Weights of a small GPT-style language model, trained from scratch on English Wikipedia.
Size: 9 layers, 5 heads of 32.
Training: a variant of Adam for these matrices, 144M tokens, 4383 steps.
MLP neurons of a small language model. Each row is named by its layer, matrix (gate and up: input weights) and neuron, and shows model dimensions 32-127. Each number is 128 + 24 x the weight over its row's rms, rounded and kept within 0 to 255. Numbers have three digits each. A neuron's up and down rows have the sign that makes its largest values positive.
After each neuron's rows, "fires on" lists the tokens most often at its 100 highest values on Wikipedia text that the model never trained on.

L3.gate353:151161115158120096145174128109142128171127122074124134135133153164114073123134151164082144111143165142138111117151143141113144164127167184129141177067126133121148097091105143117143137143111121170084152131154141131167090111131189121117147161141133140111086113115114101145126149129130162120
L3.up353:160122112105147140135158136134105128164143127080116202125087134155142155150142121102160141150107117168179118146127166155119138135146147142142098132132166115126112136103166108148158141127119093088149117125116116143135124143121132124123128118145151082109156162146138136152139101150139107133
fires on: "ts", "ted ", "om", "tions", "te "

L3.gate161:087107147136102141146095145137178124082135130154102100120117121086081169142121142123130083098160099153166116117132128146068150101115159112110171159153135114119138115153133111139123157138143098134123195172123141179123142130152136143116181152155111127145095130134128114082156112103149102135
L3.up161:073140118130104113161088139125120157148173152145118135123136136145085106076158115098113129123118083095127119126155116185124161158174164112127117115093080150091148159144087133147157123129116162150122123103127110105135129131160175148125129155120111114147063143145137113089137105161125152149
fires on: "201", "196", "195", "194", "189", "193"

L3.gate267:096132110151107109126211111079203134121141131159088108131154150163135140128107129132110135154148170163152120111080103105148162112124113135133109120140121121086085152139098139096130132168151116188136099168104124128138085110108101130104120097163113113079131186138149113139135129120113113116
L3.up267:116144149129154126119135119149146165144084155136114114100165146116125110115144117123106100116172069123101148163109182133120143141142088155156159154140141104088105115142171121154127137119128105103149139131131100132149096115121110131147105130098123148108165144150135153112145131135085141123
fires on: "dis", "ally ", "ly "

L3.gate270:155158103141107117155114108137157167132123119125135125109105119114098090107105122106137131182089126108190127126119088142166118136131075126125143162123082153161128086160107140134124160105122133143174131144155125154161107112117150111168144116080130117144147134113120145147174133137127139084
L3.up270:074135124117150135147120118182143133123102121102156111147120100151133158132110113099162139156152163184158208136141132189140128086129096078194140102114123140135129085153103142123145124146069113133118130127130144113121118090132111154142131117131135140075137132104146120153141089101126127133
fires on: "a"

L2.gate148:120141096172118127151111123144063119130113127150162092153117091135133132117179139114097128164098167114128141121120129142152128125127153145120157156099126103161126156060110114117143139105121127155144147140115108146159101162110129164144109125137134109116126084131144151164095122159184146116
L2.up148:117129086147173107150132112108095112131106149142128092141085166127135146115158141090140114159087142096120097138162141104101128125100121178129151138111134121158095125113126139140133089110172114097097135151140103122134122087138145105119133091156146090096151092140120119188100068119189142157
fires on: "ed ", "tion ", "otes ", "le "

L2.gate189:129062111178130182147136117113152118172106155116106153144120115093157134170093125146115134102107133128156128142126116114114159105172117112138115141107136133123128132103139115135162162189109120133110159141166107145122151129110136143199113151083159115103102106150112135129153125148102085125
L2.up189:124128108136144137146099118107119130155109150158144155132161102121168142138062124152107167123090118118117128167135116127119141117123144135134129124154169137095137132154138105157154114096122167087143164168166109169157193128164124114163124142084149093144114166128129095148112144148102100139
fires on: "t", "o", "ac", "ace "

L3.gate355:129109103120132159148123092137094140093116129136149094156119137131109134107098140145145163108116170109131154129163131089121120102107090125117124156158148107183131125110133091094097107112180113116089108135132120171083090135085115164112133111137104108126128129110141114133121147086132104109
L3.up355:105097127113165143146155090148113132149111139087150120105135113149130113157124119168128153133121100089133104137109094149154122166133146126121113087098144144096151137127119069124109072158093101130150094134132150126112123094139081125103132125115105104132167184124148196109154105171102131131
fires on: "\"", "'", "de "

L3.gate198:123130089102127136168113103151119152105128135152135157143110126145124126133091109104108150130127093077094143154131145091142097065118120109163101094145129097101112075145094153101128131112120105152142164153132124106114134097150097095132078072106113098132111167125112138122118108119159136120
L3.up198:140123157121117139152165125130092122130123154177126142100140130162129171085120133134165159135117130121116179132102128154120124114118110160099124158153144083115137102153129130137076162139112128072120115135094126136149136095126100099105149162151158189118111099098146139137156160136123107126
fires on: "Di", "di", "ly ", "|"

L3.gate246:123146107090120151101144119187144132154123133138075125141130141152139100131144123127158121109158133148089114136142137185135144098092130090174139131159137116101129119178129128109163095123137127112129117147165151160082128109139087163153162116086121124112137088097121107108127142166102138131
L3.up246:126148119087128167172178120108146150159118151095130142140148103147133137133099133142086159110168133127142135113143141115184075156105116142140100131142126098149094111126096135158081117116116111176101065102110117104143163142139101106122107142117132136105141114131160158107133108112106148136
fires on: "l", "t"

L2.gate308:123119129146137100142123153136099131174152153091094145160195157086098125151134125154090149153118192101128128120096117094147106186092140153129124172126117131140080123087126143111119142121160133136110168096135113159113099132130150146110118123136123117161154098127130150129099106086179179151
L2.up308:120131112149147130123075153099119130132110148083135164127139116095115146129201154081047095125095156117108147127114103124150106124130135136148136124140092097105110118148154131123123122156128118130135143149114098152130171120116145107112088110125094100127152133157096107138138132088166132150
fires on: "u", "years ", "ni", "work ", "League ", "g"

L3.gate284:112123149134112109161141136145119132160128085104098090131137146080105175110111090141113106137172140144179138107138146148102149107132130122114132127162155124151136103119122146134157158080109127123156102093098182138146134152115160093158111161141158131093132177122135120134132135111137132111
L3.up284:104103097129110149155116119086137156141142111139110116134144096145112129132090099102127158119121086153163161129139115111107159112149106135169149122151117090106125149154141145107164088119149059099124103101114151089142118107137102104135137145136130118111134157106147092137143077153141119166
fires on: "a", "it", "alb", "st", "199", "at "

L2.gate130:116116170130160164101139114131150114124128074139117119125150134115115152120122144119128120073155112132161144067131139158116148126156063138116149123119091111095161103128135118140100146157109130150114135128087147122145131091122127132143156158132131112125147136108181161086110096128109103138
L2.up130:122151132128098141169096086125097153138112128117119129124079140110097138128138109123109140122124134129174099147141174112078168119143119089158137088120168131139111109095110122114142123146107132126130081160116127106175142092106119143162115149085116137115141114141104069077108157155149125100
fires on: "ast", "ac", "est", "mod", "dis", "st"

L3.gate296:153116171109118123099137137119105102130128153098075090168131109101132104129151148159102111118217109116096106095105148126158123155149129144106149197128095143149077111140147101150092157143086132149133124171154144136097173078131103131134138119120127134148133111107168162114140151122141127150
L3.up296:127152165121105133110083091123120102129173145102149172103110173123117137103140127081118170094130105125143130149103114129152152144104156137149126126123135082112161135133100152107138120153112122093093092081081107103138131122135110118141143081133125170131118151119152109195104111139132106147
fires on: "star", "beg", "used ", "- ", "over ", "cre"

L2.gate157:113157147161110099120131128164134119163115161132143102167124116111156169137101133129193136116107123126119106166125074163123167095115109134142098133148136131138134144111147123114142059121092163133083107138118147144097137123118107114178163150142089134102134142116138129104106160107137127135
L2.up157:108153159107145126120146155102144098151105110123125158161144122111154181148148113120110132140148093111137154103133127103102117119152076108112114141123159122133160114126130115159147118193124122122106107143132124131149156149121145147153166128126112156107148171136116151120097122168175120090
fires on: "/ ", "/"

L2.gate155:131100133081136123108115150160120142097118135136120158104133122097125117150119156089124082113139103096136113132127147087151079105143128083120176145124141110145137129121124149158111151114161119143114120135140126161154146078116090151120180137131111125129149124105075140132113104120163108129
L2.up155:086121116123108111140123143175156126118149128132118117133133135157128117063150134056155120112142087146139128175090166102113138112156165148171193121120177168132142121159120172162138100104135132125150097118125109146111140109161136090101152096137121116153115119165138137122135117098147124163
fires on: "201", "end", "char"

L2.gate366:136141133202107126138136164124159144134126104071119104082101160083125119136122103155122087120082154113147137142136116131147133158104114128131147134135168111111143104126149118103085122073099117102112125155141137104126127092107126123121149149149138139157142160145111078130123138136127172078
L2.up366:139144129145128101139132140186138132170156115145122120107077126113099138142134119115130123107110151135138128163147123052129176138112149119141123110086166077091132109127150135154125123063143147097097147170143102156130160106157179104131114080116085133190150144131099121149159076115141142102
fires on: "olog", "famil", "work ", "ograph", "politic", "es"

L2.gate363:142157111134121143101142170122107084145128124142128113124167141128109108113136104156115136104112084147156125108125128102130133095102090163108152174119155128137135141193136118096076137134086130119111106119134147054120142129123102125155116182121126121133184141110106125141138134086125126085
L2.up363:092156173075103119101127137097149143104143120171118111155146160104126080106128160134116136160131125141123100145166119120119133104126135154170129152114127154122144135150137147121112119124161170095093116135139119071103153104157108070177092153101081172113148158117144157121145129128125097129
fires on: "/", "– "

L2.gate112:119121137149128139092105144138143095182141124142107110138174146124116106130139094144118148126112161142131118162148105134115113157125105129127083110128137160170118123148142133139151131140137151114161187144091105134127130143134145123157161126175167148115148126174150142160156150114116127134
L2.up112:097116070117135133092122124120136094178150141118107123098106154083125108122156156092111152128139126137144149173092103167113133105145114133103115111131177184091131120130112151147172128170148123180135141132139158086141139163139150132130137155171142135104128116149173128162138104141101124130
fires on: "vi", "st ", "as", "N", "der"

L2.gate427:121096149137121149122132136116119095143098091142109126115125156085124122128147112123095084113166152122160123115123137110109138148138099090112111137134125118133102131085113154111145142119096113096093119149110152113142134147083154144169201176083148118129156167092139169132130160132114118073
L2.up427:107117129089086113138149137135100120117090118101127147124176177098099137151130167181167119143104146151143118121120124123150124119144144141128088113110128123123098136149123151104132139112140106143138095151108101109130149184154132146084131131103134105113158136084167114176139110175121089138
fires on: "co", "Co", "aj", "x", "tr"

L3.gate114:185147146118153125066175120109085102118126133071118159121170129095109112157134117139108126129130112094119107113102119104120127115156116155083120107139113130146124129126146107155152089152102150149153085070095163113164137115111144148147164127124156115134160111113140177144151112126135128113
L3.up114:161167120107179126158140116159142130120138159104088119148112131135096134094108117170112104179107114126140127134112145133118168118135156134107139148166097138164105133111110159106161128066120163114106116140157149116136147115121144110121090072099132077103157090112160169139122138140145151124
fires on: "str", "st", "ve ", "ived ", "-"

L2.gate386:181134116100137132149118077081160143137141135102088142121108086145110089132110130102127169134084124124160147134149152151142156118125090142125120134108138106143136123109103096118104173119144137142057105119118113149127109129111087163140148117160110147141114145145165171145123143124114091127
L2.up386:143089123111142108131087147098120093143149122117073152132054102139111131099156124127126180125105084124146138139143091137122154160128161115144142170131172119161151151131104105124137143134140113122101123119118177141123135163164160118166125169159123171174111143144119135123126135122179130133
fires on: "B", "0", "tional ", "uc"

L3.gate361:129113097168124159141142159115113102085086110116146113156135108106165144133109151128105103118151147121154150111172137141155094131134085132129165064133151115121156170129119132104149120113134121085102177125113167099156130091148139140108140158127142154141147119147103091144123105149155143108
L3.up361:160109125165136126108099118142102098107114118094102133130123138101143168104110113147118114115140143121110177172141161143107137149100146117105121119150130094138159136138145107098090146088137152110106137094116148132111151133125150131189155133127132121116135145074148118120147176112144101107
fires on: "y", "sk", "em", "ocr", "pres", "ach"

L2.gate251:107154131121132154170144111131107106086079143146135106100162145151123133133106125099137091141114098141142119120118131116139156124107136157148162131126086087134130123123098156134156136184134147092075127149124141155150102131121159118131077094131097104120099127101092097095131098121139148136
L2.up251:129140126130120102168139113135126149099127167114104141122163133134095150104141181109123138120140089084176137150104153131114118132132189139161107115156121147116140155132140143150142132151116089138115145138119102131160097175129184108122107131114138129146138134121105054152151107107167093184
fires on: "com", "place ", "tain", "ball ", "ti"

L2.gate243:113105110062152165101118169157163112128101143113104112094172143118134130123085128173116131137133131124113172128126154101091110127099143182116140096151131141145106125136147148099179107116111128127100137136141173075146123106152129135139111145123147108127133097166130155111114127133161130156
L2.up243:108102122072126087154109105172153107156131106134115105116147102140143098148142089123140159134108114164138138129153175120099098138124093096154121116156108141113143157091138116109117109129139138130121203110099121109149154128155105142128164158069100132145166114144083134087156079111133122153
fires on: "195", "196", "194", "fac"

L3.gate219:144092128139088120112105074077121169140116141142147162130159161128113125127164143117122095076142163145127108127120119125100124150132138159124146128098140125145138112158118092136103107148147137124087174164130126145108150116135147121118138118100146131112101136114160118132151142144157212127
L3.up219:099089170131125157135124136110109123089114127164136084107135088165134123138136168121143108134162109097117117100131125100133148118118103132164099135124156147135125126154108078139125151141116081126116061115093113152091112093171114125075110125073103137147085134133151151132122131104107126130
fires on: "u"

L2.gate106:123103110161110132094157159079145167131111069097133141112142121119130117095116080157087128111137142169106145114137127144151131137120103141094142103087089145133098111129178151104134147148164129134140121162112157165084137097104106162110122133126121084126148127138090136087145125073095133128
L2.up106:117135135114122121127125127138147135113141098179134168093120108102118131098121146120142113161114143151143140140112129113123140129148131159094147107122107130068119131130169180126171108121175116124125097151147132125143119127173141112091105116112117071144114127170089115117147128093105116160
fires on: "at ", "early ", "ich ", "um ", "a "

L3.gate95:114119117123177144101081098084094125110119106145165162191137142120175123151100125102150104129075137139115119132098116130145102122134127090147111127137118145089125086055124117110143087147154141147121139148114132171142132137114130121115063151139150111129132129107122118118128110111145146117
L3.up95:151112097111119142090077141132132169141077093083130140120116135109132170147129140122149107137142157188122111137140108114133125126111154171118134132104068103137127151093114133134122138109158122144121108085100109117113163121121169101121140150101159106145159113126132179132107124149157141145
fires on: "al", "als ", "als", "um", "ond", "ath"

L2.gate322:133160072127078141136132110123120120139119135071151095114107120120143174124095151124115110139122149096170168156151099148140143109120183135139131122163149123124087100108121122099143107133135080136110137150163156110121092108140092127124128115092109105134142135136145116137118141126186117132
L2.up322:066108136154137117148132134120119121064127148129118114101153114119122155125132142127097085159147131161119138157127109177162135158142132073161147181148128126168117125131098112101133174149129109139118125116120136147143140120119081110119156088135143154111160163126076111143152135142142127130
fires on: "a", "ess", "ort", "prof", "ath", "A"

L2.gate302:081116128104112159111113107153142111142148157174154103136096137098106164124121113125091115131124095096159164116093127149130171120139137138180138151159150131137136102108103128134143186139114089172175127156165143141133143073125147168144119160142134101114124153138184126121109150134130139100
L2.up302:113138161098128096147085144180135133152159145135147135136150111124082133154139078159137160141175117120170157129155134142155136111091101134159120112172196124122129135097134140112128109156148106121181147138120142116161148136145120124145119139145110070115102108114153167147127074100117100125
fires on: "it", "et", "et ", "ited "

L3.gate65:138139109114107132147170126196131124120140152077108136102141177142123167155152135156123098114116133107105174138149085102160112126175139142155120076063149148136103100146124111126101143096149136117119102144129161105119079151082124122103112113133134157146116120135181155120093120135152168109
L3.up65:095138121118112127122122159127134162096113101131081109113135119123129133096162140095134103120130129117138128119197142155120171128154124146132201138153134152139146139100131162102195167100132111121128153115155120113125136111124129136169110156102168138140110162142129114150122122121139136129
fires on: "i", "u", "p", "um", "t", "ish"

L3.gate372:118133160109097134159121069094135168114099132114138155135126123136119101124113133131138168125135132082123145095107167134137106132117133173131140096144100072124133133110161169108126125133193105116164155116159154149141120090121141127143112143130099148100117097099147160126123130113107112138
L3.up372:120121161153132076118136095095122101141150131168176099139132140152124122109133128135131126132133120145111124113165172153141121089128137120107084099155159124063128135129169145100139090160147113120162103147130161180105130089144097174115069122112113123100118116114112134116169095158085155144
fires on: "re", "Wh", " ", "t ", "ays ", "af"

L2.gate85:130110118098105146131137146120137110123069150121101138128138094127143140108118141124130102126091155101174170090149123133133087108127089170144134098083149138121190105120153147125146180155149157169136162131103128109115103102112165128129173156134130115118152116121119135145119149108080095101
L2.up85:132142138117103131168092177142093110140102140111116155124132102148129164134122118113136127139123106129177159084133172138101136108109150151151092140079145165119200125134128130093118119124150125134081140121150119091114095088115147111121145195134134118098139134151149097114090141114136123119
fires on: "s", "ass"

L3.gate382:117115121089113161139107142115096122087103143099089153140178149147129173157153131149149122124137096133117146131129128143127145135081166163121152134108103126139093159113137165099127141097151082144140143114187158150145104140130108160126118120106129081124142126118140142107128167132167125147
L3.up382:119105123110059119157127104093135124138160139113140132114105141163135106125161125144137148104151130152095167105147131108032150124114135140125156089123142166094153145176157139140148138113115138098116150119163129145119132148144166113112140162074103094122164098136126196104132097133130118137
fires on: "f", "ep", "ally ", "ed "

L2.gate84:135116136134096112122122157147140083103144132081086101124153103112115145141051158077124112138147134116122117134102106165143129142167151121133112155111109140124083169141087156138160151111105101158114163124113110128161109072107114146103105098110146116130125160133101159111088112112139122141
L2.up84:161117155167157132125090126092137127106096137138113169126134123111141087141113121155106154144124128173142134134166148163144130103156145124116115130147129105098172137092115136148147117119118145129126152099147149177106126129120145138125073118140093142131141142125149181090120122134113136147
fires on: "pos", "includ", "ans", "How", "vis", "is"

L3.gate223:145128141115110157108149135094106128112136106125135095126106145123170174116109089174096151131143148125142148089144141151167139133161107163133127160129131147107100136109097104110119112183064109161094118141129147141175140122099073133150087144098107157145145112097144102139104123113158102134
L3.up223:145166156088157132132150061115158117140137121142128125175106150153147146102096122170168119130102157133156155127131135144091167136155151151146147104116139122080100156123119134138135150162111139101163105129133127137116125139160131113142090085092141133132136101140147103163136106145116123118
fires on: "ic", "ac"

L2.gate18:103124138078129147134136163131156135140141074140158113140155123119125125114186121157134186127114102163124104132158131122108141151139096114150096118117099127137157135128124076153110096170121115109090118121137116108148136124103153147130155104114080145099146094165106150073140170105126165128
L2.up18:145128126107118118118139120151120152141148120096120104128095155071187111099110121140123131158116128163137135116152145089153092111163088151125136109144121119151138164154096153150103162129165130102128181135108115111145147134129116135154124105100122100138126141107136144122159099152149132146
fires on: "fac", "en", "ag", "k ", "national ", "ran"

L3.gate253:123129096131111127132139121116145139092111110134130151151132124117126089136072131125153103152109140133096109084133120151131088161173163120097106113109123127170145153167108133139143146114165133178089146093110096163162141089143151130111153128141150113105184129151182112132148134126125109116
L3.up253:131166149106106130141118131114137079118073116128128093123133158188118131104125156066099117095110133159128163129141112120115116158183150151116123104152093110088126140147168137102110155143151113112132142136160145095155119046112077136124128075158115155121135136115137103139136103103079134140
fires on: "dis", "sup", "op"

L3.gate327:116144141141135090138109169114115104149140137164117109134195127112088087116145111116177186120111114115128148126120116153137133123120142125120129114115098150144145130152162159143156133155116114147064109119076106132151128148128138153115116139119137107111134118164136168117101116139112101148
L3.up327:092123130155172147107101140179130155127124150111128118120116146112121125116140105095139110111146118133102142120129121111112060127138108109127156097143143175146132161102139112163125095118175136110135154073154081173158100154129128142097195129155146122159142117122099121099105165135137123122
fires on: "in", "in ", "/ ", "ile "

L3.gate186:159143146128131155135092149124116123114120146142127119131140137105125191139096118129117085167142102132141128092131075151172108131122142139156118138146082082121106149097137166131095149137140148186109168115123125162099151139127147140074107138148134104113136156121125158141101134121162131137
L3.up186:125140105173115103132125117154131106160167122111134119084124124111094109086119124140151140124132153142094088140117139116159136110160148160157106138113136100144129143118091127097126146144164166175098134128120089112129175098148176101113144131157132120103138112153160122107142122091110139126
fires on: "ain", "includ", "A ", "L "

L3.gate410:112117122183155149143126137113128184139105128135109113132140138073104153126129157141145098112124098159120140136113112133149112133106134163116171136165180088173133119113123162159145110136130127133148170113145164160147136118104218156119143132131141093128128149104141096121088104081147129138
L3.up410:130086125130142105096135144154168130127147121121155154109120097098118140110112165132155125161146131090135086119128160131154141105170139118161148109090116114129148150127113129140157137122152122110154101110126100107123136107123116116133139168132146142149090106099112160074143126104104135148
fires on: "m", "ter", "n", "p", "er"

L2.gate394:148096125134172132117126120119130116135128107098121189130153152069142085123137126092156121123104083103160136140096117125124116120105122156153119101134118122130144117114124150127156139125151132166131105129122174131108120095143146141147150092117143092127208108133105113102129118113145125123
L2.up394:112126131134132135169101179126092132107188153103128107112160175163099130147092143137163137124164120119110105139125135113162140169111141140112129136112134146133090102140133122147113180103157098157058121105132107122121191101139140124168157110136136146105114114140177150102121138123117119118
fires on: "work", "cl", "develop", "through ", "dis", "ass"

L2.gate239:140127128126133115111124121116146136097093124126139128115151152130170120155095129097121135170126104131091112147117125133115151147172122127115109080150106142158184120097148124170170178128127116126096151082134111108098108146105086148099113126110140129141131151125091102110127069096115157058
L2.up239:139125134136142093119105096132104152055127106133131116122107099157167124125158186141125140113080098158120098135144115142089096150160172156094117111115097152100130123122123146138155122142147143103116157112153086112124130126151144095104104098120116132156166105104088127133167095149137157133
fires on: "ati", "ag", "$", "foot", "–", "ocr"

L2.gate281:156077129156087138129123140104140163118135129135163147106104174129157115117128111076095129122082114161170151131089119164110105136124105104121116142132103102128103145121146056129146084141146127131139131095088142183098131193073122116116136134141104162131120097146139102119124073087146106091
L2.up281:101125129077126147147121127092109147166130121109169188127095121134160105149124136110148137108110082122148181128097148107084151111134119130110115134135112110136112146091115096096150126122143164094144074131136135112124162073127148133105067128171103132101085117109159132118115130115143159113
fires on: "als ", "al", "al ", "ad ", "any "

L2.gate126:106103118111084146154096103128145106126123126106099112115101125116139144133157110130077162121105131169148118067116119119112155126169145153133132145159105091130145086142107124127163143122112133132107097124117140091157144085074113157136105150081160096109116135122190139097090105105095125134
L2.up126:074168126103118090163116133117156152090167137107123102116107096126128142086137133125118110145128109157114083110180127124135142111135145121144120117168147111158139126146089118094132165110125131134110105124127109073146179133137113071071074120101128109148115121112123075087135125161163142181
fires on: "ag", "ip"

L2.gate184:089162126152122163158074106167120158136118101115120146135143128139129178149157135134171103139164103102112106101140163117151126111092118125143114129130130142105100143124109077154084092151098165077096115131146139139103123155119141165143118127077141069147115123130107124141111146129117169119
L2.up184:107164147107125113158110137148094115124128144131147109146115095152129159133157115136117109088133127141135136127131148107189136117091167131149161131135103131106091129089126155119075126137170149156135132124174102131158119112140137110096097117088116136136107087152096158116119152129102148173
fires on: "u", "ust", "id", "li", "A", "9"

L2.gate108:142141156079118148166153149087132161123130128114116105092108146127091107108114167146137132147120092149147127143103129132137169198155159139123161138097148156076140123126142121087138151121145144123154088124125108099119145129134109102085112119128104151094076152127110125120154117141120109118
L2.up108:155110133142114125103121129114122111120172149125134129124148155125121097134118136122131162137130145148139094174148153130105116124109169110144142098118112128123126114157134133142150137139151148066111098172150114073140165072147137135131105095125118169079124111138132152147116092105110153114
fires on: "v", ", "

L3.gate194:157128100116152147111163086108128074141131093133097157143136125117149112096150084145075069095121122139113146147091126124091139099140134143087143115164178105141098139120141097133135125110111116096140156098163121166088106097132154128119170139124152092148112159132126115152146121131130110105
L3.up194:122149144155146140121111122167117176131108130142104104127102123122110164139111179105152101195100124102131140124152146139113153054132125134145159143127110124156095146135143133156135120124135156119124110127082145159157153167103162153113097155186133146132136139091094106145129154106114139113
fires on: "ent", "qu", "ess", "ly ", "org"

L2.gate385:135135154092162125172189124142118144106131104116123064125143153115120111114112160152088146145125152119115127123105127144107133110146147141109112162103126163095149111148095100150123127112139164149102072119128137106098132109105104133156134104191114109156142146116118135171124128136138161097
L2.up385:135144173113164062190146150149118071090139097125134120124137138129097082123135151148142121133131131127111126154141128115104123106123147124114090147096109141102141147120121100164128125148133143077129120093149110087121152113153137100151114145169136111134149135126093106119124097133136106120
fires on: "cre", "jec", "graph", "rele", "isod"

L3.gate119:130137135143162139139165138084138127138109110158110121147123116155126127103127143115093134096106137127097117086162132130158131105145096137199128133092152132123090125168060152116126140132108142118139100150137114125113132088116095141119166111130101155128124122147141116114129111140126217114
L3.up119:109119123153120124103169122104153106115127129138128145142123114159123136119121161128137126108126118159156125092197101177126153119137129132204114131103138180115129126131080119138149140148126152099148125151138130112147137083156144134101133146129109174153140135124125103125132118152115192137
fires on: "\n", "Aug", "ic", "gu", "El", "ies"

L2.gate417:128125145104151118140097140163089126094109094141193101138149155107152141120127114146104107108106127113153091144133117135138092108148097116116107100138138118166100100116139117118112174077092136123121173135149121140139115121097108161155201100149149130072137142128106130154092121124109122075
L2.up417:123083142119141123123113124123056092097139144149174160164137123144108154141123133171129146089107113152139156165149104124133128124112124106142103073130138173130087121135122152099129148090119126079115142106164136114143129119154157124118148093125167153093133147119085102163154138134105092130
fires on: "me", "Be", "De", "Me"

L2.gate128:124128156128118127134165171140143163155096174148117152143128122127108095121090131077163156140148109149181172123127104145152147120112080108129141127123128168151124152180115118117137151148102155144110098136136147138101111127116155104141136145138115113112112149122115103165131114137126115097
L2.up128:099120140132133139143112148149163133104114128135088141103123091146089134135104149100132160139130127145127133160089145119153168144121154166189126135122174134118109159129139163115132121076172123138146139124095097151110169138150109130082120081130130146116122130142163086142153125172098116130
fires on: "y", "old ", "all ", "ent ", "o", ") "

L3.gate176:152094095084102134117175096113126122104138109140160102121142153136134153168073135131112161069159133134165091109123179148122128129140139101100101108123111133119102137176145101153122137160096139089095109181121155117130135098157111157130114107077105129095127128132177142120101149110098123125
L3.up176:144132105111106130098093079136138136152122095097129115109132161134147091148120107127163119108060155123136109113131137089111144165129111116119151090113139134121100122141153113146098141158146152114175109140114126130148110050137146111114131157130172127115130094150165117127142193139109160129
fires on: "°", "ex", "by ", "the ", "a "

L3.gate146:158179159122133147157156122101118147118108126124131130150120124135106132161106112141107129096121160100109113115144156108175106125126088182132147112118154129121118095130151115075129088154120111130132120107167144162102093119090085158177132086146108136134101111110157110176116149146113130125
L3.up146:102105160134093168186101106118139129132110161147120111167077176080141135155159135144139110124116099155135170134111109110067127097126155164097116130130190114099116102096136117105064119124102108137125158087133133109100124153109169141156106129135113078135145140154147116127121130103152127120
fires on: "e ", "John ", "t ", "en ", " ", "ul "

L2.gate346:135095131086075096158103105111145131143114129172128166109128128154154147099152137142110125094148132137101149098086145098067160109138130148090126126120123081112111135124150125145128158117145095095121173156172146135102154176142130107156165151109104129125084141137127130105140147131130157096
L2.up346:180116131131104128132136146113121123136093140111167149134198086162092121170130131111088134090119157114104139104115068177154124160125112150153141130139115125134080125145135108131099130184072134121121142115109153156069103088114127137129132155123085091128123118076154154128128145121148132134
fires on: "u", "i", "t", "au", "ver"

L3.gate380:145120137103139098161154108170104104144112086159115072112106121125130146124109120149134128092139123173142090094149127133092128146150139096118110176135189151117140129121083123104159125096149101091159144142159094154115164093150175140120162124143169127137121123129156126122104165126156154127
L3.up380:141115131119135118107098168163111154118142166153121110111112108115153119142125122098110131148156117120135117214110159137096157113163146119154130145187117098149159134130120125111182108121100081137144130105148122121119122144101096100115133097135130154147123146104149121108112160085173078155
fires on: "M", "elec", "E", "suc", "ef"

L3.gate396:127150097171137142074178182118121104158078133156124134109168140102134152119119137116105154140123137133107143122085099119132119156110129130092129091119067124103123071107106128145127114106123157157159117141110145097084120141122145153150120112164169108134151141159140101142149129129102137141
L3.up396:097096154130094137169131139140145134180142114155155148129123131094139173136121145112101161112176148105126125114074112145082115113133121126144141154119095078135130137104152201116116147158135083120092131148109116126159141123112151075132128156107141098099152133118115137089173111172175160113
fires on: "ical ", "ast ", "ous ", "ower ", "est ", "tional "

L3.gate181:172126101089103182099108136134117156117132125115161123109146108151143126104129131173153120139151094079163145133171138132129118106155107133083127132129082098134130123134164120119103099106083094116102080120122145107152120120125121133136093144106113136112102083141144123117137092156108127111
L3.up181:146164136146147119123154121131115121148145176167141176097180145111153127131157131135137171151105131123091138094091110122142140117121148150110137133148135142159135128122156139165145122156089117122137107119114072079137133166138157105061108128107086137128147119120143143144128055143116121135
fires on: "-", "ac"